config = dict(
    num_attention_heads=3,
    vocab_size=2048,
    attn_scale=0.125,
    bias='qkv',
    init='normal',
    learning_rate=0.00131,
    weight_decay=0.044,
    final_lr_fraction=0.0,
    train_tokens=363300000,
)
MLP neurons of a small language model. Each row is named by its layer, matrix (gate and up: input weights; down: output weights) and neuron, and shows model dimensions 96-191. Each number is 128 + 24 x the weight over its row's rms, rounded and kept within 0 to 255. A neuron's up and down rows have the sign that makes its largest values positive.
Before each neuron's rows, "fires after" lists the tokens most often just before its 100 highest values on Wikipedia text that the model never trained on.

fires after: " ", "\n", "=="
L8.gate297 [121 159 122  70 116 103 141 176 126  95 134 128 135 107 113 119 122 111 141 105  85 102 104  91 133 152 129 129 122 143 128 132 108 127 142 141 133 111  79 118 129 108 100 115 149  81 129 133  63 157 126 142 157 128 105 155 138 132 155 118 125 176 103 137 184 144 159 125 117 148 105 125 140 133 122 156 121 146 140 161  89 136 162 103  88 119 118 107 174  99 131 131 138 172 100  78]
L8.up297 [127 136 112  95 101 144 113 140 122 156 164 113 172 107 118 152 117  70 154 112  91 119 112 100 139 122 158 154 173 114 122 121 133 175 170 164 133  62 102 120 157 122 154 133 112 128 108 140  65 105 122 143 135 142 106 170 157 131  90 145 139 138 133 116 165 151 149 133 135 126 101 141  65 133 121 113 146 143 120 126 147 112 112 116 110  88 168 129 137 138 161 121 125 117 106 149]
L8.down297 [150 154 151 128 135 101 153 121 124 130 139 143 127 147 109 162 162 142 127 112 179 134 115 124 122  88 148 152 118 121 135 126  81 149 133 120 129 142 152 139 152 132 131 142 143 117 141 117 147 137 163 112 139 101 144 114 115 135 114 128 137 133 195 165 128 120 151 126 136 155 159 104 114 151 116 138 164 170 130 126 131 131 125 135 105 125  87  62  89 147 128 120 165 174 131 100]

fires after: " ", " di", " an", "ru", "ma"
L11.gate238 [ 85 122 140 118 111 140 161 127 132 147 106 114 120  82 144 118 113 137 135 138 121 144 122 105  77 138 124 131  93  93 109 129 121 108 133 156 118  53 100 124 108 140 106 160 157 132 149 127 161 137 137 185 147 118  97 152 183 133 154 104 108 163 147 116 134 181 106 125 133 130 119  99 101 143  71 109 146 127 111 152 125 137 144 139 131 141 121  92 151 107 116 146 126 151 134 117]
L11.up238 [112 107 130 143 153 150 177 118 147 133 114 141 107  98 124 131 137 138 116 112 180 133 176 120 129 128  89 118 116 122  94 125  95 106 111 173 119 132  98 129 113 126 142 178 162 128 123  96 131 129  98 143 162 117 102 159 171 150 137 184 136 129 149 102 103 144 115  99 106 106 118 122 105 148 100  92 187 132 119 153 174 139 148 141 137 125 105 114 102 103 126 151 138 120 147 140]
L11.down238 [148 172 105 162 167 103 113 159 157 128 173 131  81  99 155 126 150 118 109  77 107 139 159 169 151 124  84 107 129 106 168 147 129 117 118 109 140 152 102  84 107 132 127 143 131 156 123 108 132 144 132  86 149 167 152 124 133  93 126 131 144 119 113 159 105 156 160  70 112 147 113 101 138 123 122 109 152 139 142 100 149 133 105 100 170  90 146 126 116 155 125 131 146 108 131  53]

fires after: " Su", " Se", " 5", " 7", " 4"
L11.gate217 [107 132 144 116  84 134 106 112 130 154 126 143 111 111  98  97 129 129 100 124 128 161 144 137 120 161 134  92 137 143 109 101 101 123  96 111 146 119 113 121  99 164  95  90 140 116 174 146 101 124 160 144 112 130 103 159 101 118 173  82 121 181 148 125 146 121 132  60 128  99 115 121 158 123 107 102 101 159 105 118 152 147 150  91 141 119  97 101 120  95 128  97 115 140 134 143]
L11.up217 [128 154 149 119 154 164 139 141 154 159 137 163 111 146  77 125 151 117 133 135 165 205 160 123 126 119 100 113 125 122 178 105  96 153 113 143 142 157 133 140  99 122 111 107 123 123 112 128  94 133 109 111 108  79 138 174  86 114 137 128 109 147 124 168 112 147 148 118  92 129 126 143 122 165 137 117 131 155 166  86 135 158 125 152 161 142 110 111 102 109 124 125 112 108 148 144]
L11.down217 [153 158  94  96 153 143 163 145 122 127 143 111 160 127 105 120 151 124 118 130 170 141 115 138 117 134 122 128 159 103 160 104 143 138 103 102 178 142 129 130 159 137 157 131 107 142  79  98 134 106 126 133 129  98 116 143 106 120 133 196 113 111  98 113 126 133 147 104 123 114 120 117 123 167 107 129 134 181 170 107 145 102 101 166 119 151 112 113 104 142 165 114 106 115 187 116]

fires after: " Bra", " ", " Lu", "z", " A", "an"
L14.gate316 [113 128 158 124  75 111 111 136 112 146 166 149  97 109 141  98  70 153 107 136 130 137 125 138 137 143 110 123  87 103 139 117 142 148 181 105  68 112 101 124 166 108 104 122 124 113 150  96 127 136 161 145 162 102 123 165 116 108 117 110 133 152 133 128 127 149  94 141 116 119 143 153 159 110 122 132 117 130  76  91 134 159 152 124 152 151  88 128 151  82 114 135 138 139 128 151]
L14.up316 [122 108 174 117 136 160 171 110 112 102 127 138 130 162 153 134  96 117  95 142 145 139 119  94  88 150 139  97 109 116 133 110 153 150 149 132 113 135 162 125 123 128 143  92 124  64 123 105 142 110 154 126 131 132  92 142 161 181 180 139 129 154 115 131 108  98 114 148 116 114 155 127  99 165  99  69 127 102 138 130 151 179 152  97 148 142 145 115 150 111 141 173 182 131 153 134]
L14.down316 [133 117 171 135 131 124 123 161  95 141 107 108 158 115 151 141 191 123 109 106 138 129 122  96 130 146 113 105 131 112 129  70 170 143  97 168 137 131  85 115 120 137 103 153 131 137  95  92 166 147 105 120 124 138 112 129 122  80 141 134  98 133 135 135 116 118 169 135 123 132 156 129 148 155 131  88 132 105 151 138 133  98 129 137 163 143 123 157 129  99 115 138 118  72 114 102]

fires after: "ve", "o", "h", "ra", "mo"
L11.gate350 [143 108 142  72 113 120 137 172 154 114 154 128 119 133 120 161 126 124 107  55 127 151 146  98 111 101 163 145 142 104  99 143 124 151  87 148 141 126  73 131  99 111  93 159 115 147 148 118 136 185 135 102 133 146 148 112 107 137  91 154 147 114 145 118  97 144 135 107 144 156 130 160 154 152 141 114 146 100 110 126  99 142 165 127 160 128  85 114 123  67 161  91 110  70 113 124]
L11.up350 [129 132 144 135 102 137 150 129 127 143 133 122 136  85 161 137 100 161 154 121 148 112 179 112 112 152 148 157 147 116 143 115 130 131 117 146 101 121 104 100 130 104  82 135 108 110 156 127 136 171 137 102 154 147 112  94 192 179 122 163 155 113 132 126  98 146 143 121 161 104 101 134 155 131 156 130 155 144 165 116  99 132 145 138 147 163  82 147 152 122 112 174 142  92 120 131]
L11.down350 [114 136  83 128  76 142  56 103 103 115 120 159 135 167 156  94 110 134 132 129 100 112 125 138 137 141 102  89 132 114 159 165 185 128  83 114 124 172 132  98 129 126 114 120 119 123 106 167  96 126 129 166  94 153 126 200 146 114 157 143  76 151 122 119 107 116 100 132 124 141 154 103 105 131 145 136 128 130 133 126 117 138 130 132 142 168 145  89 128 135 112 156 137 130 175 135]

fires after: "s", " may", " I", " Mo"
L12.gate255 [125 106 119 137 149 130 108  88 114 103 112 118 116 127 150 113 161 131  82 127 123  95  78  91  94 161 146 141 146 146 125  92 148 141 133 129 129 130 131 154 142 166 131 138 162  73 122 101 142 139 124 150  76 115 141 136 119 155 130 136 151 110 133 120 146 142 112  88 122 127 116  97 121 143  56 145 124 175 143 136 112 114 128 137 125  93 114  65 181 120 108 145 141 133 141 114]
L12.up255 [ 95 156 177 134 135 110 118  70 101 125 121 160 125 126 112 114 150 117 119 198 115 177 113 127 106 141 139 129 140 140 121 163 176 123 112 118 134 133 125 151 166 185 102 202 118 102 104 114 138 133 148 122 124 135 137 112 142 143 103  80 138 112 181 151 131 112 138 140 111 123 164 105 155 125 104 143 118 161 140 111 100  85 156 145 125 138 143 142 122 121  85 163 154  83 151 176]
L12.down255 [157 153 139 145 137 104 156 149 130 164 140  93 137  99  92 110 174 112 119 108 153 150 128 119 138 130 115  94 166 152 134 166 113 131 172 123 144  88 113 139 131 133 103 108 181 116 133 112 148 155 124 129 122 115 101 131  76 144  75 145 149  94 118  93 141 159 117 130 157  77 117 149 129 121  88 119  86 149 109 146 128 112 105 139 101 127 134  61 100 119 130 115 114  98 119 156]

fires after: " an", " ", "s", "e", " An", "de"
L15.gate264 [106  82 130 143 105 116 168 110  63 120 108 132 144 120 150 109 116 127 105 139 129 160 135 105 134 153  91 143 132 155  68 116 171  87 124  82 126  95 148 109 137 147 128 153 115 137 119 120 130 149 151 116 113  84 135 130 149 145 212 127  89 135 104 145 128 169 122 128 148 116 156 102 135 139 161  87  99 116  99 140 110 163 132 106 121  77 102 129 118 124 106 103 124 144 128 125]
L15.up264 [161 140  94 101 119 108  71 141 129 165 105 151 132 162 113 138 115 142 145 123 163 131 126 147 103 150 126 140  91 144  90 148 141 139 166 136 128 145 127 103 149 127 120 159 128 117 126 107 137 100 129  85 163 128  87  74 171 105 119 101 138 181  87 140  96  72 107 134 102 161  95  88 100 111 148 134 152 146 142 129 159 128 168 135 148 137 156 108  93 107 119 130 121  88 142 116]
L15.down264 [174 186  92 113 165 160 125 159 142 145 162 105 134 151  99 140 146 115 163 124 147 101 101 179 104 109 136 120  92 124 132 125 106 113 106 116 114 168 137 131 132 154 181 103 121 118 110  96 129 107 112 147 137 161 104 122  87 109 130 121  81 117 111 108 101 152 119 119 103 151 147 140 136 116 105 124 130 118 138  96 147 160  73 121 132 132 144 150 116 137 112 135 139 113 120 116]

fires after: "s", "or", " ", "al", "us"
L15.gate33 [132 115  86 170 120 155 130 105 102 127 131 121 121 105 119 142 135 136  99 114 121 122 103 107 103 130  76 111  94 147 115 131 153 128 142  98 112 100 163 124  91 117 168 106  92 134 185 147 130 170  92 131 151 137 138 152 151 100 164 170 143 107  97 127 144 124 124 126 137 122 144  99 147 155 156 137 153 107 131 149 116 171 132  97 144  80 108 123 140 148 138 130 141 139 112 137]
L15.up33 [165  93  64 137 124 162 124 131 142 146 116 139 155 126 109 153 111 124 140 118 129 135 122 123 165 121 108 130 128 133 103  71 144 172 136 113 155 113 108 122 111  92 114 190 119 124 139 135 127  98 114 139 107 120 138 141 168 104 125 119 106 140 156 108  91 134 130 164 174 186 140 135  87  96 112  97 133 121 151 155 174 130 123 201 141 117 154 138 150 162 101 137 131 141 126  77]
L15.down33 [ 99 131 121  94 126 122  88 132 109 147 149 148 131 146 115 149 121 116 112  89 114 146 170 152 130 165 123  98 153  90 137 141 146 138 174 120 107 126 125 105 150 108 138 131 124  79 154 111 108 137  92  83 104 121 179  93 108 153 121 123 129 117 133 132 140  85 119 141 107 129  91 156 133 105  88 168 136 103 100 142 132 134  97 124 100 120 108  91 112 111 151 125 157  89 174 146]

fires after: "s", " may", "ta", "cul", "age", "emb"
L13.gate151 [118  59 107 130 126 102 116 105 120 105  95 119 163 119 136 113 130  97 138 151 136 122  82  85 102 152 135  91 137 157 157 140 166 125 165 111 140 101 110 106 109 174 106 116 163 105 132 153 159 133  94  87 144 139 141 152 129 165 147 111 135 128 166 141 142 126 110 158 144 117 137  86 159 151  94 120  94 121 113 131 103 118 146 126 118  82 127 155 102 165 118 130 132 140  91 136]
L13.up151 [126 115 109 174 101 154 112  96 116 116 125 100 143 121 139 155 131 152 137 155  99 118 109 107  91 139 156  85 153 116 156 164 126 153 109 130 112 115  87 109 139 104 109 121 129 142 132  66 173  92 131 145 169  88  83 115 134 102  93 135 158 133 127 161 122 131 127 120 111 112 165 125 141 107 169 157 166 114 131 133 141  84 104  83 154  81 155 120 146 126  62 146 141 112 140 111]
L13.down151 [155 169 122 128 136 103 107 125 145 156 150 105  89 107  88 153 167 144 141 153  80 160 132 140 160  93 130 120 175 146 120 115  85  89  88 116 107 171 143 129 147 103 114 140 127 154 118 131 137 103 105 152 145 137 118  75 112 133 132 177 109 110  99  80  92 130 152 134  87 163 102 140 106 133 136 148 138 110 139 149 113 143 157 127  51 120 128 116 150 123 154 129  96 148 126 129]

fires after: "s", "or", "z", "l", "al", " In"
L14.gate170 [117 140  75 112 105 103 131 169 135  87  91 126 118  95 140 109 129 164 114  95 137 111 147  66 137 104 132 128 129 142 153 153 138 135 128 100  94 106 130 122 125 128 123 114 166 121 117 107 126 140 108 114 136 191 147 160 104 122 130 114 156 103 111 105 112 130 156  94 149  91 125 149 101 144 122 158 121 141 122 166 134 159 142 144 116 154 150  87 129 106 101 154 155 151  72 109]
L14.up170 [104 143 120 150 131 150 171 124 121 110  82 159 123 115 146 108 158 142 112 124 122  98 138 107 154 125 153 106 161 125 140 111 176 151 101 134  76 136 122 167 107 122 114 148 147  96  84  68 176 166 112  90 111 101 176  93  69 171 170 124 132 102 107 118 158 109 123 153 108 125 134 159 137 114 102 147 159 104 151 134 151  96  97 147 135 133 117 166 186 162 122 138 130 149  89 140]
L14.down170 [172 138 154 108 139 140 149 115 121 105 132 179 122 138 102 120 143 142 158 151 168 159 137 139 130 170 129 118  79 135 123  99 118 116 129 134 110  54 143 189 117  83 144 150 133 148 117 128 108 146 107 130 104 131 121 129 172 146 122 130 152 140 113 152 135 134 100 107  87 106 111  99 101 139 171  90 119  93 166 120 141 105 150 128 160 112 119  96 113 145 123 125 162 129 145 143]

fires after: " ", "\n", "s", "or", " (", " S"
L14.gate119 [129 104 108 140 108  99 132 149 138 126 140 120 151 107 116 104 117 154 133 106 123 106 122 103 116 125 129  88 147 153 108 123 128 108 110 144 148  92 110 143 109 147 162 136 119 124 133 140 101 172 175 148 104 129 115 172  87 153 157  84 137 202 145 151 152 121 115 146 163 122 113 121 178 129 117 122 132 143 120 191 105 147 105 126 132 133 132 115 148 115 102 141  91 172 120 107]
L14.up119 [172 135 142 157 140 100 166 128 123 135 128 159  85 146 150 117 134 152 131 127  84 107 101 150 126 113 134 113 142 160 106 120 138 144 107 141 109 109 103 118 107 128 123 127 112 164  72  99 137 107 125  95 110 128 147 113 120 147 136  90 136 152 122 135  89 104 152 107 102 114  93 165 112 156  94 100 138 121 156 134  85 151  92 119 146 126 109 108 162 110 163 131  41 170 134 101]
L14.down119 [127 137 156 130 199 138  97  95 143 180 126 103 116 105  96 133 127 100 105 132 138 129 146 131 186 114  98 132 134 116 115 105 112 108 128  80 131 149 180 124  94 106  82  95 138 132  99 121  70 108  91 108 111 132 164 132 167 109 130 159 146  99 115 120 139 129 141 127 123 146 127 116  71  99 140 144 163 110 127 124 139 144 149  90 138 131 141 128 103 119 107 122 127 124 125 138]

fires after: "\n", " the", " The", " at", "A", "mo"
L11.gate8 [137  77 129  82 107 119 162 113 112 115 103  63 129 136 118 149 133 149  97  69  99 100 134  65 103 165 168 156 149 123  80 150 140  88 163 132 151  98  66 134 118 129 104 125 120 140 166 126 147 130 109 107 137 119  88 109  85 158 157 126 121 160 144 137 126 135 125 105 166 114 114 119 137 118 114 134 168 134 120 137 101  94 150  93  88 157 123 137 156 148 137 138 103 135 132 118]
L11.up8 [111 112 133 108 105 152 112 126 137 123 106 158 117 134 156 190 108 123 111 127 127  88 164 123 133 132 172 192 105 131 124 155 137 139 118 151  95 115 120 126 135 140 120 138 150 114  99 137 131 133 157 153 121 109 140 121 166 161 144 131 138 141 153  80 178 116 168  95 140 126 124 172 100 135  93  99 103 106 150 142 142 125 122 101 107 138 137 155 123 148  93 129 119 108 124 108]
L11.down8 [140 112 122 139 160 164 117 177 108 128  91 130 159 127 115 199 137  95  93 111 159 117 114 156 134  98 162 125 119 102 164 107 140 147 131 109 133  99 165 135 110 102 128 162 128 114 131 132 129 173 158  92  90 136 144 126 144 125  93 101 134 181 134 129 156 128 152 151 119 123 109 153 148  94 106  95 130 133 115 142 111 106 123 108 107 119 127 169 139 108 108 114 100 144 149 138]

fires after: " ", " (", " |", " \"", " I"
L11.gate276 [ 85 146 142 152 121 150 127 115 151 108 112 145 112 133 106 103 147 127 153 145 113  94 126 130 127 141 148  88  87 185 115 175 117  73 134 125 151 119 150  89 187 138 118 121 137 115 105 126 131 119 122 133 120 148 109 112 121 175 140 108  72 203 126 118 150 145  89 171 104 129 146 128 138 138 108 143 124 157 129 141 111 140 111 129  85 131 115 147 141 117 130 139  93 109 118  84]
L11.up276 [107 132 166 175  81 150 150 121 140 164 116 129 123 127 153 141 141 145 151 122 101 125 151 141 127 117  85 109 107 153 167 145 105 144 137 113 152  71  93 123 137 106 150  76 106  74 138 107 156 163 149 132 126 126 145 151 123 118 140  88 114 127 149 132  85 135  86  89 117 174 121 121 119 146 106 108 119 153 124 183 112 103 168  78 130 128  93 118 123 123 124 137 159 138  68  86]
L11.down276 [101 156 168 169 158 135 117 113 109 123  96 141 125 127 115 146  96 106 141 132  97 118 115  92 124  95 104 133 114 141 104 157 122 155 173 156 159 107 146 135 103 129 164 148 138 103 106 107 192 112 140 139 122 114 143 136 138 116 135 130 114 120 136 146 129 146 143 125  98 149 160 201 133 117 119 169 142 130 101 162 143 133 155 124 147  95 109 117 160 125 116 128 110 144 110 138]

fires after: " ", "an", "ra", " Ra"
L16.gate70 [105 156 164 147 131 104 111 155 142 126 151 148 133 163  97 120 138  91  89 162 160 132 106 152 123 160 144 111  97 162 101 101  91  94 120 131 116 146 150  86 176 157 134 128 110 130 162  99 122  90 125 161 103 121  86 150 149 100 180 109 145 161 114 111 128 124 122 119 113 147 115 139 162 156 129 110 113 107 103 109  74 129 153  95 107 138 130 118 151 128 136 110 115 120  87 124]
L16.up70 [172 119 123 158 134 106 113 112 109 107 110 108 118 125 163 148  80 127 182 136 140 134 133 131 144 173 119 150 115 125 100 133 122 114 182 162 112 126 197  86 116 122 172 177 106 129 112 149 158 112 186  97 105 137 153 143 165 147 129 136 118 153 138 118 103 123  96 117  96 118 145 110 116 102 112 145 135 104 176 111 179 139 126 158 141 178 123 122 135 116 124 132 154 106 137 128]
L16.down70 [145 124 136 138 143 123 121 173 154 111 151  90 129 133 111 146 155  92 107 134 153 103 132 123  94  94  99 144 158 114 117 133 115  92 139 144 114  80 113 114 117 135 165 117 131 122 117 134 131 148  82 143  94 114 156 142 131 128  77 139 127 116  99 137  70 130 126 113 109 171 159 143 143 145 114  89  92  81 149 123  92 112 124  88 130 147 121  78 146 133 141 143  82  95 141 101]

fires after: " ", "s", "jo", " m", "M", " La"
L12.gate69 [109 103 124 138  71 123 114  80 116  99 167 131 126 122 104 125 131  92 123 112 119 147  80 110 165  99 139 108 174 143 145 130 127  82 137 141 135 117  77 112 126 158 166 110 112 132 125 123 100 126 133 162 115  84 149 126 145 143 114 104  89 154 133 126 124 119 141 110 119 207 140 114 150 124  82  99 143 128 120 152 100 148 139 121 131 163 100 105 174 144 151 169 178 168 114 132]
L12.up69 [158 137 118 116 123 144 122 113 119 138 177 151 104 127  99 142 126 123 147 152 146 125 123 143  82 131 165  78 153 171 136 109 122 141 107 133 142 120 138 165 151 133 153 160 140 135 108 139 116 140 133  96  94 109 165 104 122 147 102  82 108 106 119  95 138 104 149 153 108 138 142 147 131  93 107  77 132 140  66 126 112 141 140 126 116 143  91 154 149  93 136 126 135 115 101 140]
L12.down69 [144 213 123 128 152 124 135 139 148 137 147 132 118 113 149 134 116 152  80 106 143 120 114 117 191 141 116 122 125  94 122  98 126 128 132 132 153 148 135 179 100 100 133 105 157 135 111 115 113  63  91 105 118 100 154 153 103 113  91  92 123 158 123 133 117  94 146 162  90 139 173 111 174 115 152 130 173 132 101 123 127 133 142 123 170 139  97  89 131 125 133 100 150 127  94 127]

fires after: " T", " m", " S", "M", " H", " M"
L8.gate98 [130 129 131 176 112 123 145 120 105 169 139  83 116  98 123 130 131 117 119 131 120 119 114 127 152 129 112  94 159 118 175 139 175 133 108 139  96 120 136 129 135 138 130 109 138 141 128 135  92 151 142 112 166 125  96  84 140 147 145 159 101 172 100  94 129 134 121 151 121 129 151 113 162 138 102 155 122 145  88 111 118 110 156  86 126 115 156 111 155 114  82 180 151 143 140 143]
L8.up98 [145 140  97 126 108 118 100 161 127 138 109 117 185 115  98 130 157 119 148 149 172 130 144 107 124 134 145 111 109 104 109 111 132  92  96 126 132 127 121 132 168 164  78 142 139 111 127 115 125 117 140 171 146 121 176 155 157 160 105 150 111 147 154 112 103  94 191 111 159 166 114 169 121 101 131 111 132 119 135 145  80 131 144 113 138 151  93 136  93 121 131 184  89  85 103 138]
L8.down98 [162 147 105 163 132 160 150 130 123 119 120  86 136 124 137  89 131 134 136 154 112 142 133 136 139 136 115  93 120 160 162 135  97 115 112 151 114 127 131 171 131 146  95 127  83 124 108 122 110  97 161 126 160  93 137 112  89 148 100 138 118 140 147 131 139 130 135 135 129 136 159 156 128 125 166 197 109 128 113 138  98 120 143 113 113 138 148  93 162 146 108 104 177 130  95 123]

fires after: "z", "s", "-", "k"
L15.gate334 [119 111 119 131 153 101 156 164 153 124  99 109 140 126 141 114 106 125  84 117 101 123 118 127 145 126 143  98  88 130 151 112 142 107 128 108 162 133 129 129 107 156 127 100 128 107  90 119  59 158 155 151 181 109 128  68  98  99 149 114 135 115  92 140 142 148 105 147 145 132 147 122 126 104 141 128  99 151 118 109 164 143 147 141 115  98 115 105 122 165 154 125 182 141 130 172]
L15.up334 [131  93 134 113 119 148 143 149 167 121 102 153 165 120 150 126 160 141 111 150 134 108 133  94 169 122 104 120 135 162 136 112 104 136 136 177 148  95 115 123 145 115 172 116 110 109 133 114 137 193 149 145 118  94 142 130 154 213 151 114 126 131 109 100 128 118 106  87 120  63 141 144 112 185 152 114 145 141 108 147 170 164 116 165  86 147 122 106 101 149  93 140 108 118 130 116]
L15.down334 [178 150 159 129 135 133  90 159 132 124 141 112 110 149 134 116 137 156 100 135 153 119 138 130 130 158 153  99 130 129 139 193 177 144 138 131 151 192 175 101 133 134  64 156 148 132 132 126 146 134 156  92 135 119 177 151 124 133 145 116 121 133 135 116 121 128 156 139 108 116 162 139 102 112 126 104  75 126 146 177 140 115 114 110 128 119 128 138 113 124 106 119 164 105 121 145]

fires after: "H", " in", ".", " sp", " re", " "
L11.gate333 [145 130 128 139  81 139 143 105 121 127 160 104 200 123 118 121 110 132 129 110 143 103 131  96 141  99  81 149 140 159 117 149 120 123 166 154 125  96 116 160 159 136 147 138 141  70 137  71 133 148 160 132 144 134 127 124 123 103 121 115 123 130 147 109 155 138 121 155 153 121 151  96 152 140 154 136 112  99 135 133 159 132 143 151 131 101 146 154 132 128 124 112 105 118  95 190]
L11.up333 [123 121 133  60  92 115 133 178 119 120 158 116 123 104 165 127 133 118 129 156  98 145 107 177  96 139 156 168 116 143 132 117 131 144 155 121 135 110 144 153 142 115 142 139 119 139 127 144  99 135 121 105  81 182 161 146 120 152 128 169 147 120 103 166 127 167 140 111 183 150  76  98 100 118 138 119 173 105 132 132  88 124 135 122 122 149 184 179 132 182 141 128 124 168 112 124]
L11.down333 [125 148 116 116 158 146 109 133  97 146 182 114 110 160 113 149 119 140 155  90 112 138  90 148 159  98 119 113 129 147 135 111 156 118  92 103 143  94 106 139  83 161 146 110 151 134 154  95 150 142 103 175 107  88 130 146 132 140 146 112 125 125 133 147 105 123 126 154 149 159  92 156 148 132 103 119 136 136  81 150 115 123 142 123 111  93  92 117 149 137 169 135 149 116  91 133]

fires after: "s", " ", " f", " S", " F"
L14.gate379 [101 152 169 141 106 135  95 165  85  99 119 120  86 101 153 102 100  83 111 145 121 111  65 133 138 165 179 129 120 109 135 161 129 142 146 147 153 149  96 105 129 115 150  83 156 106 134 117 139 128 179 130 133 130 103 120 123 138 134 128 103 107 137  88 157 177 111 128  94 137 109  94 143 151 120 103 106 139 138 164 125 179 119 179 151 123 147 166 155 125 133 122 109 131 140 135]
L14.up379 [138 144 151 125 115 132 112 135 129 138 106 105 108  87 118 148 113 131 121 145 123 150  94 174 131 126  84 108 154 166 143 169 126 133 135 155 126  94 112 144 115 130 135 176 123 155 140 128 147 116 133  99 138 161 100  99  96 138 143 128 127 105 123  81 135 149 160 137  94 121 114 174 139  93 125  93  98 113 120 150 127 129  92 124 126 159  71 136 138 113 151 138 113 163 134 151]
L14.down379 [142 118 138 135 146 119  96 154 118 141 149 137  82 149 113 139 115 130 106 110 125  90 138 160 104 117 153 117  99 138 141 107 138 156 149 120 218 110 136 150 129 140 138 128 127 143  83 108 118 145 162  79 112 133 143 110 112 149 160 149 111 126 129 111 117 139 155 137  86 142 177 132 158 132 124  83 120 130 138 115 110 127 131 124 136 129  81 165 113  93 159 148 139 144 149 150]

fires after: "\n", " "
L15.gate122 [ 90 151 126 124 129  85 128 142 130 127 130 135 131 144 111 135 125 135 115 153 115 129  96  89  87 137 160 128 121 147 151 102 108 137 115 154 136 126  94 139 134 143 120 123 165 165 124 142  63 135 137 161  84 140 118 152 144 130 108 132 116 153 121 163 123  92 114 115 186 161 105 153 120 125 106 135 129 118 160 155 134 158 166 100 104 125 120 188 164  98 172 102 129 131 149 112]
L15.up122 [ 98 132 108  93  86 123 107 122 150 141 141 159 128 155  77 108 114 138 119  93 116 102  98 143 136  98 165 117  96 135 121  83 103  93  89  92 101 104 108 104 161 143 134 105 141 140 120 148 138 127 139 146 126  97 112  98 167 132 118 108 130 105 130 137 120 122 111 113 127 131 112 128 118 112 103 177 111 153 163 156  98 119 109 111 101 117 179 101 138 140 140  95 137 134 102 139]
L15.down122 [130 173 143 168  96  87  90 124 131 152 116 142 131 150 117 177 159 152  93 159 137 127  86 123 174  97 131 136 112 132  98 114 110 109 107 120 110 128 138 140 169 103 165 130 125 102 165 132 180 129 156 176 113 120 116  99 132 140 101 155 102 134 168 145 122 127 118 103 120 140 155 112 107 112 120 136  95 139  87 137 159 125 103 118 134 113 147 138  81 106 103 103  97 136 117  89]

fires after: "s", "z", "ult", "act", "ad", "at"
L16.gate178 [120 139  96 126 148  86 122 151 138 114 109 142 128  96 166 141 122  98 112  89  84 158 136 146 149 114  97 109 136 172 136 112 125 127 131 132  85 137 145 144 144 117 173  96 157  86 168 113 128 114 168 155 104  89 103  77  88 107 153  96 145  91 155 150 143 145 188 152 126 104 153 134 119 121  99 129  89 161 119 127 116 122 144 103  80 105 123 155 157 132  88 151 124 101  93 164]
L16.up178 [152 133 100 111  81 124 154 143 104 132 172 170 100 143 170 127 140 131 127 136 107 110 120 158 114 139 140 116 109  96 168 143  71 105 119 120  96 155 151 105 136 146 145 138 131 112 163 145 150 133 165 117  96 162 152 120 134 140 147 134 155 149 138 136 161 178 150 120  99 151 114 146 127 127 107 101 122 113 122 172 138 170  97 146 121  99 159 150  99 164 118 148  98 125 154 167]
L16.down178 [120 139 109 160 161 136 110  96 178 126 118 146 131  98  90 132 133 121 122 135 163 207 129 128 146 106 110 109 118 142  99  93 156 160 135 104 123 148  94 127 124 164 137 126 119 157 111 136 135 122 123  98 130 106 133 130 125 128 117 124 106 139  97 111 129 165 116  88 142 126 166 123 159 144 119 190 100 142 129  91 150 155 171 112 136 133  94 105 170  69 135 145 145 142 119 148]

fires after: "s", " in"
L15.gate235 [118 108  99 109 129 127 138 168  92 101 176 136  92  83 121 128  88 132 154 105 135 106  97 153  92  91 171  97 108 106 152 159 142 125 154 141 114 140 113 163 107 156 109 109 190  97 141 136 100 140 171 147 136 113 126 126  77 112 164 133 132  98 137 140 138 156 143 135 135 148 132  55 159 157 115 117 119 159 136 125 120 110 152 134 143 106 148 118 119 147 130 125 124 127 144 157]
L15.up235 [115 166 154  95 128 167 161 150  91 112 148 197  95 116 138 147 119 137 139  64 135 128  88 110 174 147 127  99  80 117  97 139  96 113 107 148  99  85 129 169 154 120 120 100 150 126 146 125 147 172 138 126 139  96 135 125 122 192 147 132 166 103 106 127 157 103 158 108 143 134 123  95 151 145 105 132 135 115 119 159 112 135 130 102 144 131 120 158 160 177 114 103  96 164 115 176]
L15.down235 [160 106  80 105 182  95  96  88 138 140 118 120 116 168 119 124 156 152 151 121 156 146 147 143 146 145 166  86 115 139 118  98 128 102 149  64  91  83 120 131  86 115  92 132 115 136 125 146 122 117 124 171 130 133 148 140 105 116 143  86 166 132 106 123 131 139 110 153 142 150 139 111 119 119 106 134 103  84 150 103 126 154 105 108 105  85 136 100 103 132 149 119 187 124 100 125]